Part of a small language model's weights.
Size: 11 layers, width 256, 5.58M parameters.
Architecture: RMSNorm before each block, rotary positions, no biases in attention or MLP, untied embeddings.
Training: a variant of Muon for these matrices, 236M tokens.
MLP neurons of a small language model. Each row is named by its layer, matrix (gate and up: input weights) and neuron, and shows model dimensions 48-111. Each number is 200 + 20 x the weight over its row's rms, rounded and kept within 0 to 999. A neuron's up and down rows have the sign that makes its largest values positive.
After each neuron's rows, "fires after" lists the tokens most often just before its 100 highest values on Wikipedia text that the model never trained on. A number after a token or word is its count.

L5.gate63,213,202,201,209,154,199,219,203,197,179,219,205,200,208,161,209,188,160,167,187,203,265,207,211,188,220,195,183,204,224,145,177,213,199,230,196,207,217,193,205,175,197,233,211,214,201,197,155,195,187,213,209,195,233,196,232,199,246,221,198,194,219,204,183
L5.up63,231,198,227,206,178,243,172,203,216,215,213,175,204,178,176,174,211,223,190,217,214,214,206,164,166,179,214,187,165,253,216,187,204,168,262,185,169,167,181,164,202,209,188,220,204,190,200,178,172,211,223,203,255,186,187,209,196,192,199,138,185,197,189,186
fires after: "1" 16, "ov" 10, "2" 7, " con" 7, " B" 6, "ran" 6

L2.gate0,178,204,196,231,219,236,191,232,237,226,193,204,199,206,226,198,179,214,175,202,177,213,182,221,190,200,152,234,197,203,191,157,181,201,200,219,207,200,210,211,191,182,200,204,201,224,223,182,207,194,213,207,205,210,176,171,193,192,180,214,165,231,185,215
L2.up0,207,217,183,182,201,183,204,208,202,196,174,215,217,200,215,219,194,201,180,214,199,180,231,209,211,179,179,226,192,216,187,216,228,209,212,164,194,181,207,199,196,227,209,218,166,222,165,208,179,184,191,198,197,193,171,180,173,210,166,189,184,212,214,193
fires after: " t" 20, " f" 19, " T" 11, " g" 9, " y" 6

L2.gate383,196,239,191,202,185,178,209,177,216,211,212,196,246,233,211,180,208,208,201,186,202,218,176,188,193,211,207,179,234,201,242,186,188,177,168,196,195,201,174,180,209,172,214,194,191,184,213,181,173,211,197,198,206,199,211,188,178,175,155,222,187,235,174,169
L2.up383,188,183,183,201,208,194,213,207,188,194,221,191,216,203,212,201,224,235,223,205,239,242,225,192,213,235,186,187,192,212,252,177,194,214,195,167,174,181,174,213,245,202,195,144,209,229,201,184,197,180,197,212,166,203,189,190,201,192,168,169,191,239,204,165
fires after: "0" 42, " k" 23, " K" 18, "ound" 7

L5.gate225,200,199,208,197,202,228,239,193,212,184,196,213,216,198,224,222,210,204,161,223,194,215,188,198,195,212,177,196,189,194,223,211,204,229,197,236,224,232,227,231,152,184,200,211,178,178,191,183,210,205,205,249,191,206,232,159,212,207,232,186,220,208,178,193
L5.up225,209,224,220,176,208,176,216,199,207,206,181,207,184,199,179,188,211,189,181,209,180,181,195,232,189,202,223,175,194,183,235,189,200,181,170,224,203,179,204,223,171,205,207,187,188,183,186,171,210,199,203,233,189,186,203,176,198,223,225,222,204,183,215,202
fires after: " W" 20, "ou" 15, "en" 11, " d" 9, "o" 8, " w" 8

L8.gate311,199,216,199,188,207,211,138,228,208,207,196,218,217,213,179,226,238,177,150,212,187,213,209,190,175,188,199,214,177,185,193,245,200,216,202,212,201,199,189,225,184,165,171,194,198,214,183,184,149,204,231,200,226,199,182,223,173,191,198,220,226,183,223,177
L8.up311,156,221,182,208,203,221,178,184,182,187,178,213,222,210,226,202,201,202,163,199,259,196,216,195,153,237,141,213,181,201,193,185,167,179,217,190,205,175,198,214,210,192,201,181,214,192,194,180,214,195,196,224,178,197,206,185,221,185,210,202,204,204,200,181
fires after: "t" 18, "b" 15, "g" 10, "a" 6, "h" 5, "qu" 5

L2.gate75,214,228,167,219,209,167,212,195,170,240,213,198,218,182,212,205,227,181,176,208,174,215,214,197,195,182,223,199,217,208,167,213,181,216,205,180,204,200,157,193,233,245,215,215,176,188,228,206,218,180,206,210,203,186,214,223,184,206,226,197,200,202,195,203
L2.up75,189,178,183,257,205,190,205,202,205,213,178,222,178,193,201,208,223,232,173,192,210,216,250,220,173,201,222,185,186,181,171,179,167,204,192,181,176,226,205,135,215,218,222,193,218,199,216,241,234,209,218,180,204,226,235,218,195,182,215,181,171,203,199,172
fires after: " M" 28, " m" 12, " c" 9, " J" 7, " C" 6

L4.gate322,227,217,184,212,186,198,183,210,200,176,236,224,233,162,191,228,193,176,173,203,197,197,179,200,198,205,196,214,227,196,208,198,210,209,189,179,192,197,178,227,211,193,206,151,202,198,212,197,170,193,189,227,191,216,206,161,165,203,184,196,216,218,198,190
L4.up322,181,196,236,203,207,227,170,214,176,192,180,208,190,169,230,241,211,225,219,214,189,219,220,197,179,218,234,216,199,203,186,182,182,215,199,198,195,217,201,181,188,208,181,186,248,207,203,222,200,201,229,202,228,196,202,187,185,217,213,188,176,219,218,188
fires after: " m" 34, "ro" 15, " con" 11, " M" 11, "r" 9, " C" 8

L4.gate220,189,188,181,223,197,224,194,150,182,177,197,198,188,227,203,235,192,215,224,219,185,180,199,206,183,178,194,211,186,220,180,203,184,195,202,236,214,228,206,192,202,205,211,207,218,205,200,243,215,222,208,213,205,190,208,210,218,222,182,212,208,219,212,190
L4.up220,214,202,201,168,169,180,181,180,200,199,171,166,190,230,201,192,190,190,151,184,224,179,172,234,212,221,215,179,186,209,175,173,200,203,210,241,188,194,202,157,186,220,229,226,199,211,209,191,165,214,207,190,186,159,187,182,206,202,199,176,185,197,192,201
fires after: " L" 30, "c" 15, "b" 15, " l" 12, " N" 9, "ul" 8

L4.gate162,210,219,182,201,183,185,167,185,226,215,221,199,217,218,196,218,208,234,227,179,195,213,179,164,216,180,180,214,202,204,162,209,208,183,192,199,175,212,195,218,214,175,227,156,215,217,180,212,163,227,194,212,209,200,212,190,163,185,171,216,220,217,158,210
L4.up162,185,206,197,201,189,240,201,187,195,202,201,206,228,191,247,195,164,202,204,213,218,196,210,218,180,197,200,187,199,184,208,227,190,179,198,159,192,187,200,233,233,187,226,215,223,222,181,200,191,201,204,187,186,236,229,188,178,195,201,242,204,179,186,173
fires after: "b" 13, "r" 12, " M" 10, "ig" 8, "t" 7, "in" 6

L5.gate232,220,219,220,160,188,190,190,191,220,176,192,218,229,192,233,193,159,216,200,205,237,179,215,182,219,195,229,179,209,208,230,182,240,190,224,196,198,202,223,190,192,209,189,181,191,216,215,219,206,205,187,198,191,251,221,173,179,213,152,170,193,202,220,210
L5.up232,215,178,190,202,199,197,196,171,206,164,209,211,203,205,196,247,210,225,206,167,208,190,227,223,208,196,196,216,186,221,246,198,175,174,199,186,200,186,229,199,170,195,196,201,210,233,184,213,180,220,188,210,180,195,225,191,173,181,205,204,181,197,221,216
fires after: "es" 12, " a" 12, " de" 12, " " 12, "a" 10, "im" 7

L5.gate271,196,225,188,182,184,165,182,179,213,202,216,224,202,195,215,209,180,186,194,175,173,194,228,230,224,240,184,222,230,201,225,188,190,199,202,214,175,227,197,200,222,211,206,202,199,194,212,183,238,218,191,172,182,181,192,197,205,217,193,168,199,197,208,228
L5.up271,188,234,195,198,221,200,216,197,216,237,198,212,256,239,209,191,190,172,196,210,179,183,229,201,218,221,223,200,204,191,190,190,215,203,195,215,200,187,222,229,178,221,215,190,194,191,210,227,176,239,219,198,180,173,226,191,158,217,196,209,200,212,233,209
fires after: "r" 29, " t" 27, "t" 13, "rom" 7, "ist" 6, " M" 4

L4.gate317,203,195,202,242,198,214,219,158,155,215,201,189,184,191,209,189,185,194,189,192,182,200,159,171,202,206,179,218,189,222,210,215,175,191,193,223,166,213,232,205,219,215,171,209,199,208,181,176,180,215,194,201,169,203,171,240,209,213,209,192,204,197,216,194
L4.up317,191,171,183,237,173,229,202,198,205,210,199,178,222,212,145,208,161,210,175,192,220,193,185,199,184,177,229,162,195,199,188,173,178,185,207,155,178,192,150,197,243,182,202,210,204,197,204,192,200,196,181,180,172,205,188,189,192,201,208,150,179,227,178,227
fires after: "f" 21, "st" 19, " h" 10, "ff" 9, " st" 9, "d" 6

L5.gate209,192,194,150,194,168,217,217,221,190,227,203,179,218,174,202,188,196,196,217,172,200,177,173,201,222,190,229,202,206,207,185,169,185,198,167,182,166,178,196,218,204,230,209,193,192,196,204,196,195,200,177,206,168,180,174,185,215,186,207,212,240,196,194,194
L5.up209,232,184,177,204,165,225,223,197,213,204,182,191,249,219,182,156,224,199,194,172,209,203,175,174,195,201,229,160,191,179,187,190,191,208,178,163,166,188,196,253,195,198,227,224,191,202,247,173,220,211,175,191,203,208,193,185,195,187,177,212,212,208,182,209
fires after: "d" 22, "l" 19, "st" 8, "ed" 6, "k" 6

L4.gate45,162,233,203,217,167,236,180,217,157,229,233,229,208,193,198,171,183,146,207,226,218,209,227,200,179,185,207,198,214,216,195,194,195,245,185,177,225,200,185,220,221,213,204,193,223,186,221,238,201,203,198,175,233,234,216,180,227,205,180,192,202,223,184,190
L4.up45,208,234,185,198,179,195,182,178,179,218,196,191,193,229,167,197,183,198,201,176,161,153,193,187,201,205,194,206,188,206,175,197,197,195,173,222,246,196,200,249,188,176,197,192,204,187,237,205,208,185,204,188,236,166,173,187,203,204,172,168,200,195,198,195
fires after: "r" 23, " s" 22, " v" 17, " R" 6, " l" 5

L5.gate116,222,175,216,167,203,197,175,207,151,198,217,206,160,185,197,176,230,193,196,194,187,214,193,200,157,229,205,175,196,205,197,172,226,186,165,220,197,173,220,209,211,183,197,222,209,186,204,176,193,187,192,230,159,202,221,221,187,197,171,184,212,195,211,170
L5.up116,178,182,221,188,163,245,225,186,222,209,202,207,202,222,214,187,198,215,185,196,176,228,200,232,234,208,191,157,171,209,225,193,228,215,217,218,209,155,184,215,194,217,219,214,184,215,227,205,197,189,215,181,197,202,194,222,160,218,178,218,248,205,200,199
fires after: "ers" 15, "s" 14, "ag" 9, "un" 6, "p" 5, " S" 5

L4.gate240,225,213,213,186,200,142,239,223,167,176,202,214,222,198,179,148,179,206,190,206,196,210,208,203,194,173,215,158,139,211,188,212,235,187,233,220,180,213,169,178,205,176,188,188,206,204,207,175,179,192,222,214,191,215,197,191,219,220,199,213,175,202,191,190
L4.up240,195,226,238,194,206,194,185,236,213,239,210,212,229,205,237,192,198,186,215,262,172,223,198,177,201,153,228,209,185,197,213,192,198,198,203,178,205,216,217,206,245,199,209,176,201,168,207,211,205,215,253,203,175,166,176,179,204,223,193,180,175,212,236,219
fires after: " " 53, " s" 14, "-" 7, " S" 6

L2.gate188,180,193,228,222,194,192,237,196,196,209,179,187,236,233,213,244,224,226,160,210,193,214,189,182,224,222,183,200,225,211,199,193,204,236,222,172,188,189,191,204,184,168,198,170,216,197,164,185,224,179,179,195,206,197,195,213,218,217,217,199,194,208,184,185
L2.up188,195,222,204,202,173,203,185,190,188,225,258,173,199,207,208,219,237,175,171,192,218,209,186,188,203,176,185,211,198,234,188,177,217,205,226,176,182,161,160,217,216,210,239,204,178,170,194,210,254,217,201,203,183,190,205,196,205,210,176,203,207,218,200,198
fires after: "2" 25, "9" 13, "1" 11, "7" 10, "4" 9

L2.gate257,186,167,178,200,193,204,245,194,213,200,183,194,199,199,180,196,193,184,191,227,194,172,192,184,199,220,178,219,206,213,198,247,193,177,201,208,171,170,181,235,241,196,235,176,206,217,203,253,177,189,228,200,197,202,166,190,184,211,186,203,215,192,208,226
L2.up257,175,201,167,188,178,141,238,203,220,168,174,196,215,201,198,211,196,189,193,233,171,205,185,191,236,186,170,201,212,177,211,229,241,195,184,215,219,189,160,178,195,209,207,194,177,175,167,217,172,194,226,215,214,203,183,205,153,196,158,179,190,222,205,187
fires after: " m" 16, " d" 14, " l" 11, " D" 8, " M" 8

L5.gate32,206,187,147,185,190,226,201,208,215,193,185,214,231,213,194,208,206,185,171,209,171,200,171,193,206,186,208,197,207,225,177,198,180,216,186,180,218,231,212,239,201,204,215,169,170,216,187,172,210,208,213,198,195,225,197,203,173,162,158,233,143,226,194,203
L5.up32,232,190,211,190,210,181,218,190,196,192,202,166,204,192,197,198,194,177,193,186,172,202,186,232,241,171,186,197,213,220,203,198,195,198,207,184,219,240,209,184,188,223,229,194,180,225,196,211,235,212,163,192,203,174,211,153,222,188,210,208,207,197,181,207
fires after: " f" 22, " g" 14, " G" 10, " T" 8, "f" 7, " F" 7

L2.gate260,207,211,182,225,180,208,184,248,215,189,204,202,249,203,191,163,199,222,172,202,185,206,219,168,210,177,168,228,192,209,180,170,155,195,179,185,172,192,186,217,185,187,193,208,198,197,185,184,182,206,238,226,178,184,204,202,183,188,170,231,178,211,190,208
L2.up260,211,188,222,236,203,172,195,212,169,189,202,194,195,171,206,199,208,230,183,201,179,211,224,207,169,206,178,185,211,169,222,156,169,215,205,210,195,194,192,145,175,187,198,187,182,209,175,193,209,201,194,216,204,208,220,186,198,196,205,208,198,217,213,175
fires after: " " 52, "v" 21, " t" 9, " T" 6

L4.gate359,235,167,214,221,181,218,185,195,242,168,191,192,231,206,224,182,216,197,212,182,183,185,197,205,213,167,213,176,188,221,217,217,211,232,194,197,242,185,178,196,209,205,222,206,202,213,204,223,208,199,181,163,205,201,201,190,197,193,178,167,213,172,161,235
L4.up359,194,173,232,187,173,198,203,188,226,172,218,204,195,219,216,197,214,194,199,207,188,209,226,196,203,193,185,194,216,210,204,198,206,213,209,208,201,189,166,193,186,170,212,186,220,213,236,201,198,209,172,205,188,193,182,190,201,180,212,196,204,227,152,208
fires after: " s" 15, "s" 13, "og" 10, "k" 6, "g" 6, "id" 5

L4.gate330,230,209,174,201,174,182,216,190,188,205,207,188,194,207,178,196,223,214,186,176,203,171,199,177,203,228,161,153,178,196,194,195,230,186,218,211,197,215,191,226,197,210,236,155,232,220,188,157,214,182,167,206,188,214,218,137,183,214,203,212,184,195,196,186
L4.up330,245,220,190,183,180,191,179,191,183,186,204,202,164,171,227,224,157,185,215,207,210,231,203,201,152,213,189,218,182,206,203,179,223,205,177,233,231,246,191,204,231,222,211,193,219,210,203,213,198,198,167,175,219,174,178,192,190,195,221,179,206,161,182,214
fires after: " t" 21, " s" 16, " S" 15, " M" 10, " m" 10, "es" 8

L8.gate289,197,203,247,199,213,223,190,196,176,214,183,201,207,215,186,223,205,186,201,189,196,203,198,235,188,205,195,229,198,165,220,190,218,194,196,236,186,224,242,175,209,164,218,203,175,201,235,208,201,205,172,201,178,227,210,227,199,204,191,190,196,201,200,221
L8.up289,240,219,202,166,162,215,204,190,184,186,183,216,193,206,183,198,193,160,203,170,197,176,211,196,193,183,193,203,198,166,203,220,155,225,179,188,208,195,200,178,223,184,179,198,185,224,191,214,218,175,201,186,170,207,194,196,190,195,194,242,208,167,175,175
fires after: " s" 37, "f" 10, " S" 6, "ore" 5, " c" 5

L5.gate208,179,202,225,210,165,184,186,177,204,195,216,187,189,240,166,171,198,190,213,153,235,222,199,245,225,180,212,202,196,253,191,195,215,161,166,242,205,184,180,209,219,195,193,181,166,239,212,187,200,180,187,204,169,186,215,219,200,186,155,208,201,206,153,185
L5.up208,202,214,162,179,164,217,205,198,188,206,176,218,208,217,211,175,180,196,206,169,182,203,220,168,202,182,197,169,209,213,217,205,186,197,181,196,164,179,173,227,215,194,212,203,220,177,179,195,209,223,178,198,221,151,174,181,180,186,195,179,204,199,197,213
fires after: " k" 20, "s" 14, " K" 12, "en" 8

L8.gate318,231,230,224,202,217,265,233,200,242,239,193,199,185,198,183,191,188,201,210,211,174,200,194,218,206,194,207,164,193,197,217,184,199,205,232,211,202,200,212,184,216,241,211,216,193,208,225,164,221,192,210,202,186,193,210,183,220,216,217,226,215,167,203,180
L8.up318,236,245,195,196,195,253,216,178,207,208,195,191,152,190,186,205,174,210,210,184,180,192,176,151,168,217,206,178,182,218,182,137,163,215,195,233,196,200,195,250,240,202,191,221,231,154,234,144,212,186,174,199,183,201,215,167,189,228,208,232,214,158,184,176
fires after: "ol" 28, "al" 17, "an" 10, "s" 9, "y" 6, "ul" 6

L2.gate363,201,232,225,182,173,161,168,199,188,180,204,191,226,216,200,230,184,204,156,205,221,226,219,182,228,233,163,216,172,175,186,166,186,227,178,173,183,218,182,246,163,235,225,191,186,209,188,191,207,191,224,184,237,212,209,188,215,179,175,209,173,223,195,195
L2.up363,200,184,200,199,198,189,172,193,174,211,207,202,225,200,200,213,181,208,170,217,226,184,190,201,204,221,167,170,217,188,208,180,196,222,201,183,209,200,200,266,186,205,185,186,201,187,216,204,176,206,231,207,199,154,216,169,202,194,218,179,164,185,227,189
fires after: " p" 37, " M" 9, "t" 9, " C" 6, " f" 6

L2.gate195,223,193,197,193,227,205,195,182,206,208,183,197,203,234,216,155,198,190,209,198,175,204,165,223,193,210,169,208,186,161,226,185,217,203,160,264,231,190,217,212,210,184,155,176,187,214,196,194,166,225,186,199,168,167,201,206,208,163,198,202,206,205,168,214
L2.up195,205,178,201,157,218,228,209,188,213,176,206,181,201,221,191,206,198,196,217,180,188,202,186,215,198,207,140,152,196,191,206,188,191,253,181,196,199,167,207,178,194,204,183,203,155,188,196,209,182,204,204,193,201,210,199,233,184,179,222,196,225,173,222,202
fires after: "l" 45, " s" 15, " S" 11, "\n" 5, "-" 5

L8.gate328,192,214,192,183,236,183,201,187,175,216,185,210,191,207,169,159,177,195,183,182,211,180,186,204,194,201,230,187,175,210,195,237,153,228,194,215,194,181,181,214,199,218,228,198,227,207,200,223,177,180,205,192,187,191,198,223,225,204,227,234,202,204,180,196
L8.up328,197,193,196,227,204,191,235,198,204,187,181,219,152,188,211,231,173,204,218,202,196,175,212,198,211,195,193,202,212,196,216,215,178,207,131,207,215,208,186,173,168,215,211,200,195,189,187,201,213,200,195,232,192,167,206,211,210,181,206,186,210,169,202,179
fires after: "g" 17, " J" 15, " G" 9, "ov" 7, "r" 7

L5.gate99,184,192,213,212,231,184,206,172,177,200,181,202,173,181,179,198,203,194,243,188,193,185,188,231,232,183,194,208,187,192,203,198,188,168,193,226,207,190,171,200,208,182,190,170,196,213,195,169,212,182,218,219,214,168,209,179,215,230,190,198,205,210,202,197
L5.up99,208,177,204,202,197,185,190,204,215,212,158,192,192,202,162,215,223,226,193,209,211,204,179,187,236,146,206,236,209,219,194,199,196,241,181,221,214,200,184,171,177,193,231,203,211,218,175,192,209,215,204,190,235,178,227,208,209,191,202,197,184,222,213,203
fires after: " C" 17, " V" 14, " N" 12, " L" 11, "ant" 7, " F" 6

L5.gate310,158,205,247,195,192,167,184,244,221,212,207,219,198,196,200,202,203,191,186,168,205,207,189,222,220,188,174,181,162,232,196,217,208,146,167,165,183,189,190,206,195,193,213,223,197,217,221,208,200,172,203,218,227,181,215,208,226,219,184,190,211,203,204,199
L5.up310,201,198,203,143,196,177,247,184,192,201,223,204,216,206,212,208,222,226,221,201,186,205,192,186,139,201,220,223,222,203,160,217,189,226,177,210,211,209,189,215,223,190,216,224,223,196,222,220,203,188,162,238,205,207,215,187,183,196,182,205,228,207,219,218
fires after: " p" 18, "ig" 17, " an" 14, "as" 11, "ct" 9, "at" 7

L2.gate42,203,191,191,216,170,149,178,193,217,196,230,201,190,187,213,210,180,217,157,224,214,193,197,230,173,212,199,205,218,187,170,239,195,216,205,237,140,194,233,193,191,215,195,198,179,218,176,193,203,201,220,158,200,206,205,194,177,179,182,170,198,197,225,186
L2.up42,218,192,220,202,223,209,217,216,184,183,209,204,185,177,175,196,224,195,196,193,196,226,248,169,244,180,187,198,195,223,216,177,194,161,172,188,213,209,165,194,175,189,175,207,188,209,201,212,189,203,213,201,204,193,185,151,228,219,209,224,163,190,174,209
fires after: " M" 27, " B" 16, " T" 15, " b" 8, " c" 6, "T" 5

L8.gate10,237,226,202,185,230,204,221,184,223,218,211,198,230,192,180,215,187,166,192,245,229,205,177,188,201,214,234,179,223,191,206,192,209,193,191,210,175,176,176,210,234,198,204,205,210,203,203,208,209,187,209,218,238,186,210,204,164,240,223,178,186,217,208,182
L8.up10,203,197,205,172,177,170,186,206,210,221,161,199,216,212,219,185,259,189,176,204,183,175,215,194,210,192,221,155,182,181,213,207,197,186,182,199,185,187,169,222,235,196,218,206,201,201,191,184,155,212,175,211,186,182,196,207,162,217,196,191,181,188,218,184
fires after: "o" 37, " D" 12, " com" 5, "st" 5, " " 5, " d" 4

L4.gate208,190,249,170,209,186,187,212,201,213,214,188,246,204,168,193,184,193,211,190,196,227,181,219,189,207,210,171,182,208,209,154,215,152,196,197,225,152,187,147,177,215,213,213,200,216,152,191,195,213,186,192,200,182,230,219,193,232,189,197,175,201,149,233,184
L4.up208,181,166,181,219,180,216,221,225,229,213,200,210,159,174,194,179,170,168,206,221,232,171,189,167,210,195,200,195,203,218,195,222,190,210,190,190,193,167,222,190,185,174,175,202,223,182,185,178,177,203,231,230,231,226,179,190,192,176,213,200,221,196,187,212
fires after: "g" 18, "r" 15, "w" 12, "ig" 6

L2.gate115,173,187,175,206,206,226,188,199,201,180,241,195,179,205,195,221,174,200,185,199,233,222,199,197,223,221,215,193,186,189,201,196,207,219,170,205,180,198,199,214,199,194,172,178,208,192,185,210,158,200,217,172,228,218,203,155,227,180,187,212,225,216,198,205
L2.up115,215,204,212,192,198,179,174,199,181,234,180,209,211,195,236,232,199,194,219,191,196,185,226,153,231,207,206,205,193,183,207,177,195,171,198,212,206,236,179,196,210,189,166,189,184,214,183,206,200,193,240,226,232,211,220,180,166,189,219,185,204,171,207,192
fires after: " T" 43, " t" 21, "T" 6, "==" 6, " a" 5

L2.gate133,227,175,186,199,191,176,162,216,218,172,196,202,214,202,200,202,188,152,184,215,191,226,180,187,199,196,250,168,167,176,202,196,190,238,205,212,174,211,200,194,243,223,200,217,174,217,197,201,201,184,192,163,161,202,147,184,199,205,177,195,186,170,187,198
L2.up133,209,196,253,199,198,260,189,207,232,220,215,176,207,212,243,179,206,208,203,221,178,213,204,199,198,219,204,191,168,177,187,184,205,187,174,199,175,189,172,225,192,191,201,219,196,169,209,154,174,207,182,185,220,158,144,202,188,221,202,190,222,185,234,175
fires after: " s" 31, "p" 30, "s" 9, " " 9

L8.gate120,184,185,186,187,203,205,198,214,216,197,179,192,203,200,186,207,212,225,205,193,221,154,226,196,200,191,157,175,179,207,216,212,194,198,221,227,212,199,215,232,169,230,218,194,240,213,192,164,214,182,200,227,222,190,231,232,200,199,135,206,183,213,188,202
L8.up120,196,235,201,203,209,201,181,221,219,242,264,203,211,178,217,194,221,207,187,180,192,208,191,173,183,207,190,198,231,223,186,193,212,191,214,183,210,218,221,199,193,230,197,181,172,184,165,161,185,202,166,207,201,197,195,228,191,231,188,202,224,166,196,235
fires after: " P" 45, " N" 15, "er" 8, "all" 7, "P" 6

L4.gate164,204,229,212,229,181,241,225,203,195,237,190,180,190,208,208,195,159,252,184,222,186,177,201,224,195,206,190,199,209,205,205,147,223,205,194,240,221,245,200,181,181,238,204,174,178,189,198,168,174,190,229,233,205,206,165,209,223,216,188,191,224,206,175,200
L4.up164,203,208,191,190,200,202,230,182,193,206,179,229,169,237,184,197,186,205,213,243,180,178,186,222,206,211,194,193,233,236,220,179,240,190,188,206,175,184,228,217,172,206,247,183,176,237,191,203,238,173,211,194,237,223,195,226,200,202,191,206,210,197,209,172
fires after: "ou" 14, "if" 13, "o" 12, "ers" 10, "os" 8, "ul" 7

L4.gate236,210,204,224,218,194,203,181,196,194,229,178,172,204,152,207,200,182,176,202,225,187,189,192,227,193,196,225,223,184,202,189,233,200,196,195,173,184,218,222,183,200,197,202,176,162,234,210,210,179,241,188,222,201,182,182,175,196,209,186,211,178,218,209,204
L4.up236,199,192,220,190,188,282,205,226,203,181,219,154,215,200,184,231,188,210,204,188,169,182,229,199,202,206,225,185,234,228,221,199,197,255,197,204,202,192,200,179,193,218,197,203,232,211,215,212,188,199,182,193,203,161,172,192,242,202,195,197,168,176,163,165
fires after: " f" 42, "r" 20, "ro" 10, "f" 8, "ou" 6, "o" 4

L8.gate364,167,199,207,182,198,220,195,249,219,215,195,185,217,210,212,219,192,209,195,218,195,239,180,214,206,210,226,182,182,167,235,197,210,202,206,207,215,178,240,210,198,179,213,194,189,194,198,210,175,200,206,176,212,200,209,189,205,178,202,197,215,200,178,207
L8.up364,202,165,194,183,179,240,190,237,207,203,170,215,238,214,243,222,173,211,195,175,199,201,151,187,179,208,167,199,181,180,209,173,196,184,217,236,180,190,222,208,220,181,199,211,230,184,217,179,157,166,180,172,203,174,228,190,198,210,195,200,201,216,183,193
fires after: " S" 25, " |" 16, "s" 10, "h" 7, "al" 7

L4.gate175,202,235,175,231,235,167,201,160,216,183,209,161,190,189,217,225,173,181,195,208,181,197,204,216,210,190,220,188,183,187,213,174,168,245,182,221,180,212,212,152,163,205,208,171,244,207,199,182,182,183,219,167,189,188,187,218,214,160,226,206,183,211,186,204
L4.up175,186,240,208,211,226,190,157,171,174,225,195,157,213,223,221,174,203,207,209,233,201,164,208,220,187,153,192,184,206,190,221,188,217,178,191,237,183,194,218,210,204,215,222,198,207,241,225,229,189,158,186,165,199,198,196,205,193,193,178,197,208,250,211,175
fires after: " J" 28, " U" 11, "is" 10, "u" 10, "m" 7, "j" 4

L5.gate39,246,192,218,177,193,215,196,223,144,237,193,169,136,184,198,247,189,187,207,190,197,193,159,192,181,182,188,188,168,203,185,189,204,188,192,236,194,230,189,205,215,212,217,182,246,200,244,158,174,224,211,233,203,200,200,224,190,181,183,205,197,200,219,228
L5.up39,211,169,209,192,194,204,196,225,209,205,196,197,176,206,196,201,194,151,217,213,235,185,204,223,212,190,196,187,229,203,179,226,213,175,167,185,199,212,196,159,188,203,203,201,206,201,192,223,186,193,213,177,188,228,202,171,176,189,192,225,221,171,215,225
fires after: "ir" 36, " S" 11, " g" 10, " s" 7, " l" 6, "er" 6

L2.gate2,199,202,203,204,184,186,201,182,164,209,211,199,199,218,186,202,197,193,199,218,216,162,178,186,194,188,235,165,225,193,203,171,193,204,212,210,192,203,200,196,217,187,211,179,208,203,212,220,206,206,199,222,259,177,175,205,177,198,174,207,223,229,197,235
L2.up2,182,214,213,208,155,173,207,200,185,207,210,203,189,234,199,215,213,200,193,189,216,216,185,203,183,206,209,161,197,219,202,198,217,208,181,208,194,210,189,219,163,197,194,204,218,212,199,213,175,176,226,198,273,158,210,151,213,234,221,198,215,200,214,232
fires after: " v" 14, " S" 12, " al" 12, " s" 12, " o" 8, " p" 6

L4.gate119,176,183,196,214,197,194,205,206,221,175,187,194,220,168,183,197,210,202,228,199,191,188,181,171,207,190,187,201,190,227,198,208,246,207,233,201,179,191,160,176,230,226,223,188,201,180,192,237,209,212,187,215,187,224,192,187,188,178,181,190,203,185,188,176
L4.up119,163,199,189,214,189,198,211,190,255,183,207,216,183,205,232,206,207,150,203,192,208,193,180,188,231,225,168,197,217,227,209,217,227,181,200,223,199,179,199,204,217,179,211,223,184,185,183,228,206,200,185,183,197,199,172,202,192,193,224,197,207,206,173,210
fires after: " m" 58, "ac" 22, " M" 10

L2.gate315,187,194,206,191,187,192,190,217,220,204,197,182,186,208,200,153,226,247,228,201,214,199,192,193,172,196,163,165,222,205,195,219,178,183,183,201,200,202,190,214,226,212,205,167,193,214,165,199,219,192,185,226,185,182,168,232,237,198,204,207,177,198,196,198
L2.up315,192,186,206,187,171,219,192,230,221,217,189,191,202,200,181,158,224,210,222,207,203,187,190,193,173,188,193,187,233,220,186,227,225,195,221,183,195,222,213,231,219,207,196,180,186,213,170,199,186,196,198,192,209,193,193,266,235,203,206,188,230,196,200,151
fires after: " P" 33, "\n" 29, " k" 7, "==" 6, "P" 5

L5.gate93,219,184,203,223,209,187,193,166,201,214,180,189,201,184,253,182,169,211,222,194,166,177,212,183,213,199,211,216,211,231,219,198,186,213,200,170,174,239,192,195,208,223,204,230,219,187,241,229,152,207,216,212,210,174,207,215,214,217,202,177,204,196,200,182
L5.up93,198,204,203,224,234,186,172,172,200,200,187,202,166,184,214,161,191,213,207,186,184,187,239,226,215,200,184,191,191,186,195,180,233,155,207,231,200,195,180,205,230,189,198,165,176,245,216,191,175,173,213,143,197,203,205,177,174,199,208,177,202,218,194,229
fires after: "om" 22, " f" 14, "u" 9, "B" 8, "y" 7, "m" 7